{
  "num_hidden_layers": 8,
  "hidden_size": 448,
  "num_attention_heads": 7,
  "num_key_value_heads": 7,
  "head_dim": 64,
  "intermediate_size": 1792,
  "vocab_size": 2542,
  "hidden_act": "squared_relu",
  "norm": "rmsnorm",
  "norm_place": "pre",
  "norm_eps": 1e-05,
  "positions": "rope",
  "rope_theta": 10000.0,
  "rope_fraction": 1.0,
  "qk_norm": true,
  "attn_scale": 0.147,
  "bias": "none",
  "tie_word_embeddings": false,
  "parallel_block": false,
  "extras": ["capped logits"],
  "init": "orth",
  "init_std_qkv": 0.0245,
  "init_std_o": 0.0,
  "init_std_up": 0.0245,
  "init_std_down": 0.0,
  "optimizer": "muon_variant",
  "learning_rate": 0.00129,
  "lr_mult_down": 2.0,
  "lr_head": 0.00456,
  "max_grad_norm": 0.5,
  "warmup_steps": 0,
  "schedule": "wsd",
  "decay_fraction": 0.333,
  "decay_shape": "sqrt",
  "final_lr_fraction": 0.0,
  "batch_tokens": 131072,
  "max_seq_len": 2048,
  "doc_mask": false,
  "train_tokens": 620500000,
  "max_steps": 4735,
  "dataset": "wikipedia_en"
}
MLP neurons of a small language model. Each row is named by its layer, matrix (up: input weights) and neuron, and shows model dimensions 165-260. Each number is 500 + 50 x the weight over its row's rms, rounded and kept within 0 to 999. Numbers have three digits each.
A block is one neuron, or neurons of one layer that tend to fire together. After each block is what it responds to, as a language model described it from the Wikipedia text at the highest values.

L4.up109:467595400466469450436523461508500509511516456387487584346504526387470473512506550470543560545511529490551544467545490476545587474503477453573561524562449479501634494486538507488549454507488580511529490423427480455543463511597440534592500460460443533551468540547530478567530460419397436516
L4.up125:502516450502519556527476497517501488530550494412431483528473468600439495489431447556513566441488531480574532436470487526482477531521430535493514514483498457579587456505493533480502546457620455561495487513484447430454502480491480508500470521500452508464499471453516442416585515502569578522
L4.up391:498502526592489511403414484512511476489450506585447455394524523444442388533546483516558505577571472391535543540525496527550412515474475510445505541462548428437438467481508501502481474434459510590463489447445498455496561516595454531529457447542484470425435464508416530474573496476482556507
L4.up399:568428446506512479532520482448515477556530509432484482548536560527527603505528535500486612524402466523544433544452413482521486488516482628461498547483447464587450486526407563530481503575422524384505480407515503569359461504493500524522492475495555453542550502546537648488559566550508484427
L4.up692:463527507576476516491528591500445552529479563409390393498552519439416504492512520491532507506567544434545521496467548507564501562464473589473502551543573445440593386570493482477518525452520453507490445474485449513406527570544492446555473465580421569540494553605533485520506512357478489528
L4.up784:484509559532508512464514456511465498573547571454479515505548471500558462522575519552501566422575495416583658445529474469422457558469539531437477503520491488449509455562463517520535529516454410594457498495522445382424484497523455510509469478544505561440450554614413492577545521466377508480
L4.up1138:558527460461563538512553529453432406590480353426453462450573498416439393548611445559518462495413553450509536524477525441533455432488557456487536511407403547592514459490504450559524496442593424452481609496507487444449500466578410541459520529510616522489512485466544499588565409467510543504
L4.up1603:508523479454499478535515509614534522515478481504556481540482456543505510415526553481520536445516428466533557503460506450461454494545455470457495474538503485535469559504458580478463565554447518547392498589471500503493419434519420397475439583591512560430589523507497438531571557429524517524
Periods closing Wikipedia sentences, often before a paragraph or section break ("Record's.'", "Texas."), dots inside URLs in infobox "Website:" lines (www.wlraradio.com), and has/had in personal-life sentences ("married and has").

L2.up697:551500512514480500512577457513471469540525486480498510498583472488523459493447530522518499515490468527522520443506558524526498495514499513447550575540445476417511533500488534420507533546539478444492469535562513441417428486506420520612450495415459613473532511552571459561447507551540470515
Predictable pieces of templated place-article text, such as the colon after Summer (DST), Area code, census, and density of; also time in at the time.

L5.up176:537501455511528566503493550463480450421484542471428489522574482458444436514348597385427485550500518515495417451455568552409460504465446460508529515452486545440497506549542561400437562621504534619489467660455445461493506460482502494598578456432539503532478482464522445576501516576477475382
L5.up287:558508369534447504488497444556538441592520581446494483493518495562462432476529531404551529457412442474521561495596488499555512508529526482407513542526506519400568492532504494450495550511420551535442450619497482487497483498651504545455522472404480501566480451522438508428436542532532438584
L5.up464:481457510507494538470537500544455501533442527500521541498495555576519472475527545465494431454519488526506405483521518518541535553460420462541592450631466501476518541584521486503523545549537573455526516607599517520519481528538526439593486530394526446503518519493488580419524550444411493593
L5.up674:518495496574574496480453421462528443588515513438429488456590503457526544522480485491508478524483460482521496525467534495476574450497364495490550431436540532442458505521589547434498521555471555398575532525483524402465589470534441540493460513467493580494474553476493567376566528475455540495
L5.up734:587501470473431546603383411600534412464442533517476466434617504482444506546523584475459565534578490505498462582452490510457478447482524496461543513561479566433511528472497511523509439593553543440480539526498452525553355495485580516461534438428575486471489555468422429573595443466545496502
L5.up852:539494493527534461560506575492507517475497522447521479442420437535483484547433512554490502457397448452524442481466456442513475515623421440578499520505459512461568569460536428506484526542482547522501433556486481501442472516497486539383433493429420548395506647489546453502562475457501349464
L5.up1107:484498505662544486448476459518479473502526474499568461517542475492572447455379475504516521567488506479478532525502469454547510543492441537527435607506569529490511394537422394406448542513483535420519494535476566432531501543478522516509595477482538572516546560558480490480453455566509450523
L5.up1688:450480496475526478518412451585486546517484548487441563447550611464520414463520581472532457524517487506511473527448527509415478408570456449593503482461409464401544510533461448442493427503483455455505505528460517460475527485551484528525443486474467504493477562449489501483481511534455466463
Tokens right after a numeral in census, infobox and table data: unit starts (s in square or sq mi, MHz, mi), decimal points, and "a population".

L4.up115:477559558566393482482437437570564530533514501454639493446469515461470480483476515456495469415527418567573513458497586439575507477446418519454551486371511513501548468523518467541428564524569432533451399482460458480534569540522565476530515555477491466512519423557436447476555427475504609535
L4.up395:521553515403457449525461426532538513508462611465484452421482578557566557559449460544401483517543549573567581447558453539498542471463515437625455444450460479532579541455513495520514569410523421533559451549471520490524508543586453512487492469457500468641460448551509507477534542395433563516
L4.up483:534552455612460488601497511457556438486497519453521501421528410523521425540467548508469463567515496475472515493393437578507486430536560495494575497492553431445492555519473466496453496435526489508517378508461489466487520490505550510537491497476550582569439436502474503444472546465549540519
L4.up548:435461496504453514493447416485578467455449584552558528501473500496524445490542521568494543584563537522620599541550552523468472529550572540530461538497509527461482586534473463511472588376436462531470359526508473431522496459502540489512441476576576411622494424439516511466438658509524438613
L4.up552:594538448553463529502445515556523453523500455483500555505466457566589507499443429513413491482427485507473544472520507456506450413514456523576511449396421488496536537582499549574522568396537498422445518501437593594523430547485561585533402509494466508489471525434449532479533458565495530463
L4.up559:481473409467451473473535408577445537484552404559507526495456502458505519519522511510400523504460496494500507489571395493463428471540520447476362469532374499527456555571531444564518527435528485578501483484431521509533384497553471471583543559460520519547477484470578570481511519403550578517
L4.up623:544483459505384501537488395527568621411493483540529566480547473428466565442499550430533477466488491575477513552538453501500487453503432574532466492508524512506504470557532520457675559427482453492498449538361504534477469489467521558467460553478536462557438500490414577377439457529522450537
L4.up1308:508454450511486551456465408536504491469504516488450517465433470515461414614521400508428446444426512459567514503500480550519494594464471450501576462423487473532471554582521532443489339513498506457519433530326501559522457476503425558511545457478533556552553462579591582432464522566553523426
First letter or piece of sports terms in sports articles, especially league acronyms like the N of NFL, NBA, NCAA, the A of ALCS; also section headers like Finals.

L5.up230:522461457535442414510463536576515604535522383426469471507456555455385493487555476533478531460453422510489514434560493456430494486562578533545497564415497493519423555432567545416466421437482461451520536506566555411508501560516518531413488481477440524471491495544466497517544459540535537429
L5.up620:509435487469449455476553480474517524648509471493527374538560487552500412396542493471545433556497410449537424511451460580582454516462467481477506497444517455430601586534494524498521510569393471533510391515538465554470489355449477558484461515526506570531408439505541463450522491510445521576
L5.up1006:594478500533506494557457413530526528527462430500551488495508518541500496623465497485467570462445481475461579538477546630507544512566511490453598500483513490479395554517549450482486500543527574417463472481455522532427519473448558571426428416482389637509517473553535545501548498496521414532
L5.up1252:506508484486523479540510555454497492547518487417447530556505457449480434390415554515479491542511548505385388505511460547462529481585495595479478520515515443473515503488591581492570530526608469420526467547603503563592480532497454558497463498450500529542553497533446511480417458510468435558
L5.up1400:498449501504557563452499577480495519470514485562465563448534562419511507458473532422568542487542429513515534560484494420493443527503514496461528485435552497483517468512454523466496478523467615555412499524519508548478481491436451592519462530411540527533452546498611482485502450495451498479
L5.up1414:531556453621465485505523474501573520546491367513452554522471486486510450526538557507495492453515563549519502480525461506394518466481458488513512544398339487481484542397444468444464464458517470430498462466583552569498503476579519507406461496534536558510566485468470466489538505506471407531
L5.up1516:571510489544522532430566493533471452503574408482527503490548478459483558475471458429505607516419505511421503495555476485444497482525493512554520460352531461494536476452501450530532533517501468452473449540533551535490475510473458623452492485459446502494503513513482483505488447520522389429
L5.up1615:522537374594568483539452545492491392542488519444444491555526476477523524494530510491474542509546539566589508460498497552451509414493551540412394554426532522558444538552359541519498548480512477479449433593521503527453540515506448575477568526432469509607461519587523538554490482598475543524
Verbs and word-starts that introduce where something is, usually followed by in/at: located, situated, b(uried), found, dock(ed), is.

L2.up157:513510529481567546521532558532463378498468521512497324434539455500437439470547569472552546436505561389457515475442531465501456566466451458491578502447532482561585533531429467585529494474506578528525572496558490527531527491484564479461628558574427568549458488495524427568451542482499539454
Finite main verbs, mostly was or is, right after a sentence's subject (He, The town, the band), starting the predicate.

L2.up1274:527545595504472609493504484481513429459456500490443483456450443643517504458498464559510565472564560421545552544488523413470617430533583556462518510490482560457461538516512506430547517499468524537446569419417509449440505486506408597542514470507482508503497526529458566485507442544412528460
Later word pieces that finish a proper name, mostly cities and states, often in sports-team or table text, e.g. Los Angel-es, Philadelph-ia, Spring-field.

L5.up49:489517504561442522567586448509511527487466484524456505431478432424567486524461534537413585463435535503509537551610518455481542445527563496519551530392434484484531453546343540499508570467483504498500503455474435574482519520536507577550597418577515602456448463405537529491511458565497488405
L5.up88:564456489486487486565503460539565478422512486505415520502523560386490566440477475475529535555528485476397446508504520466457546507516488577604590540503586511537488556466450517469532478539533485536553432475422526490533463550551559519357594481448562568473565490468546490498544493464463451646
L5.up423:518430453522561516484552494524566499447435403521428430433410566452439520442580487520433504506421542464487524497473487559420515428499522544467520562496515531475509576557526524335553514480553591508442518547500533445430440483577472562535439440604481507476539442550442516409516477541477461437
L5.up434:408446548461455541462485507548468493603570490528496578396484520488557431430494521493478497465578482553460527454544603514531504356546428454612477538448389517567497460549491468495499476442440490538504480539451561460604393444476591554566495563504496575523543412514498526475491487537519458474
L5.up557:590463483482461453527546495548483543420535530455370516568388576486544490522458543486531529545493589469517526529575460516525520608554528426514485504468464476546535472533516470482501553474549505560394553463491505439471463490517499469437600431470489525501429578504477491437609496492485486546
L5.up575:448464490429595534421472523562476479560581434454547538370521555522568499460565509441422479491486493578414382471549436454470558529556449566549478454527452593492534491562490511624499470545493559595452496481461552493509541568463571426438563481470532449465475493509544501442483514472551504478
L5.up929:465500510507516563528508492475442576526416480453510606540554492495499560527540451420482477532532470582445504553540535436523475420446515557530573520474460489469526529482516474546500499528575533529478433445363538485497489469585445547448454523481562564604484472480567481602592520557534570386
L5.up1740:503342478554575447498520494526592412501438569485430498489428494347514497560466437506473439406546449559594489564507506484467475469524423470540495443404503439609465482543537509604497522434419504517495486513530388469460472496477490547479520488484563580475507483494429466411532493508468449454
Non-initial word pieces inside multi-token proper names, mostly city names in sports team names (Birming-ham City, Chic-ago Bulls, Ipsw-ich Town), plus pieces of personal names and ordinary words (Gi-ov-anni, disc-ov-ers).

L4.up54:445496474544459588416470427617502545527483558508490458490578499535564465411524429580447483461559451553458463480454529560447503498443485486569599550614488499453567460474452549456498538557478519453468472486594573500567519536479517467457438438496460465435512485506524569573393398454510519472
L4.up378:496455570550493480432446423572618536411425525498570513463572437440464421553493471458507469460553619522528569469473558577605483549483383477615567605450494489514511566404561443545482484536479393494518544414473421472581481472383480452469510505492429501517464502473575519513428485541516409423
L4.up767:543520488520482528510467471548464514558464482473521486554535469504553526503496549524553589514601502568499515507405506466562464340454483419443534628434483463475508483473566481429461482601490469496459531617512466479472535565576366406469540512501513501504479498452459412537448439490467547527
L4.up785:580518506555498490501472511552490469541490439527470478553576515489516494519430541611515559512459483527439497584420527426565552512499421512456601448580427447556447597419519559559473519492451465468537483526506502565483486427444546497487624462521557484452548483449440424564508525424513490440
L4.up889:527462548508491515457463528605449548508446482460425468484513506499540499532462453430507453488584513456447535576515557477478573510496465558570489516585395450490498450452504603428475487464508438535452524489467546447490448525529368498427480436547562538528509497496444577481543526475563505578
L4.up1045:521496499499430542521420465549517469583477491461506506481517511507479528513470464463489429489521429534618428550439499472485538506466540470461626547569547528448495454503542535474678544510464559562475467537520544498444556502492543480494489584484488453535516468551495454599538474483605525498
L4.up1329:556635393522647563567482382540511472477404478458410504494456484484540461455461573545437492432508463513567564565509586504535449609593440439500403516363492514543524432482404572440443546479489600480407451562537533534457476483536407591480504468439500517490467430619478456522479464488564469482
L4.up1369:570536534485539492508399380477459470540524479448482502515507536523454565482577457488444441477503530619541459458551461462566459491579605425515487452479439451473558460497593411567534439460469484565510450531422524510474448447538488428450521569694498570475490536541572566528440526483571483517
Unit tokens right after a number in infobox stats (sq mi, ft, in, mol, kb, per cent), plus the article "a" before quantities or nouns.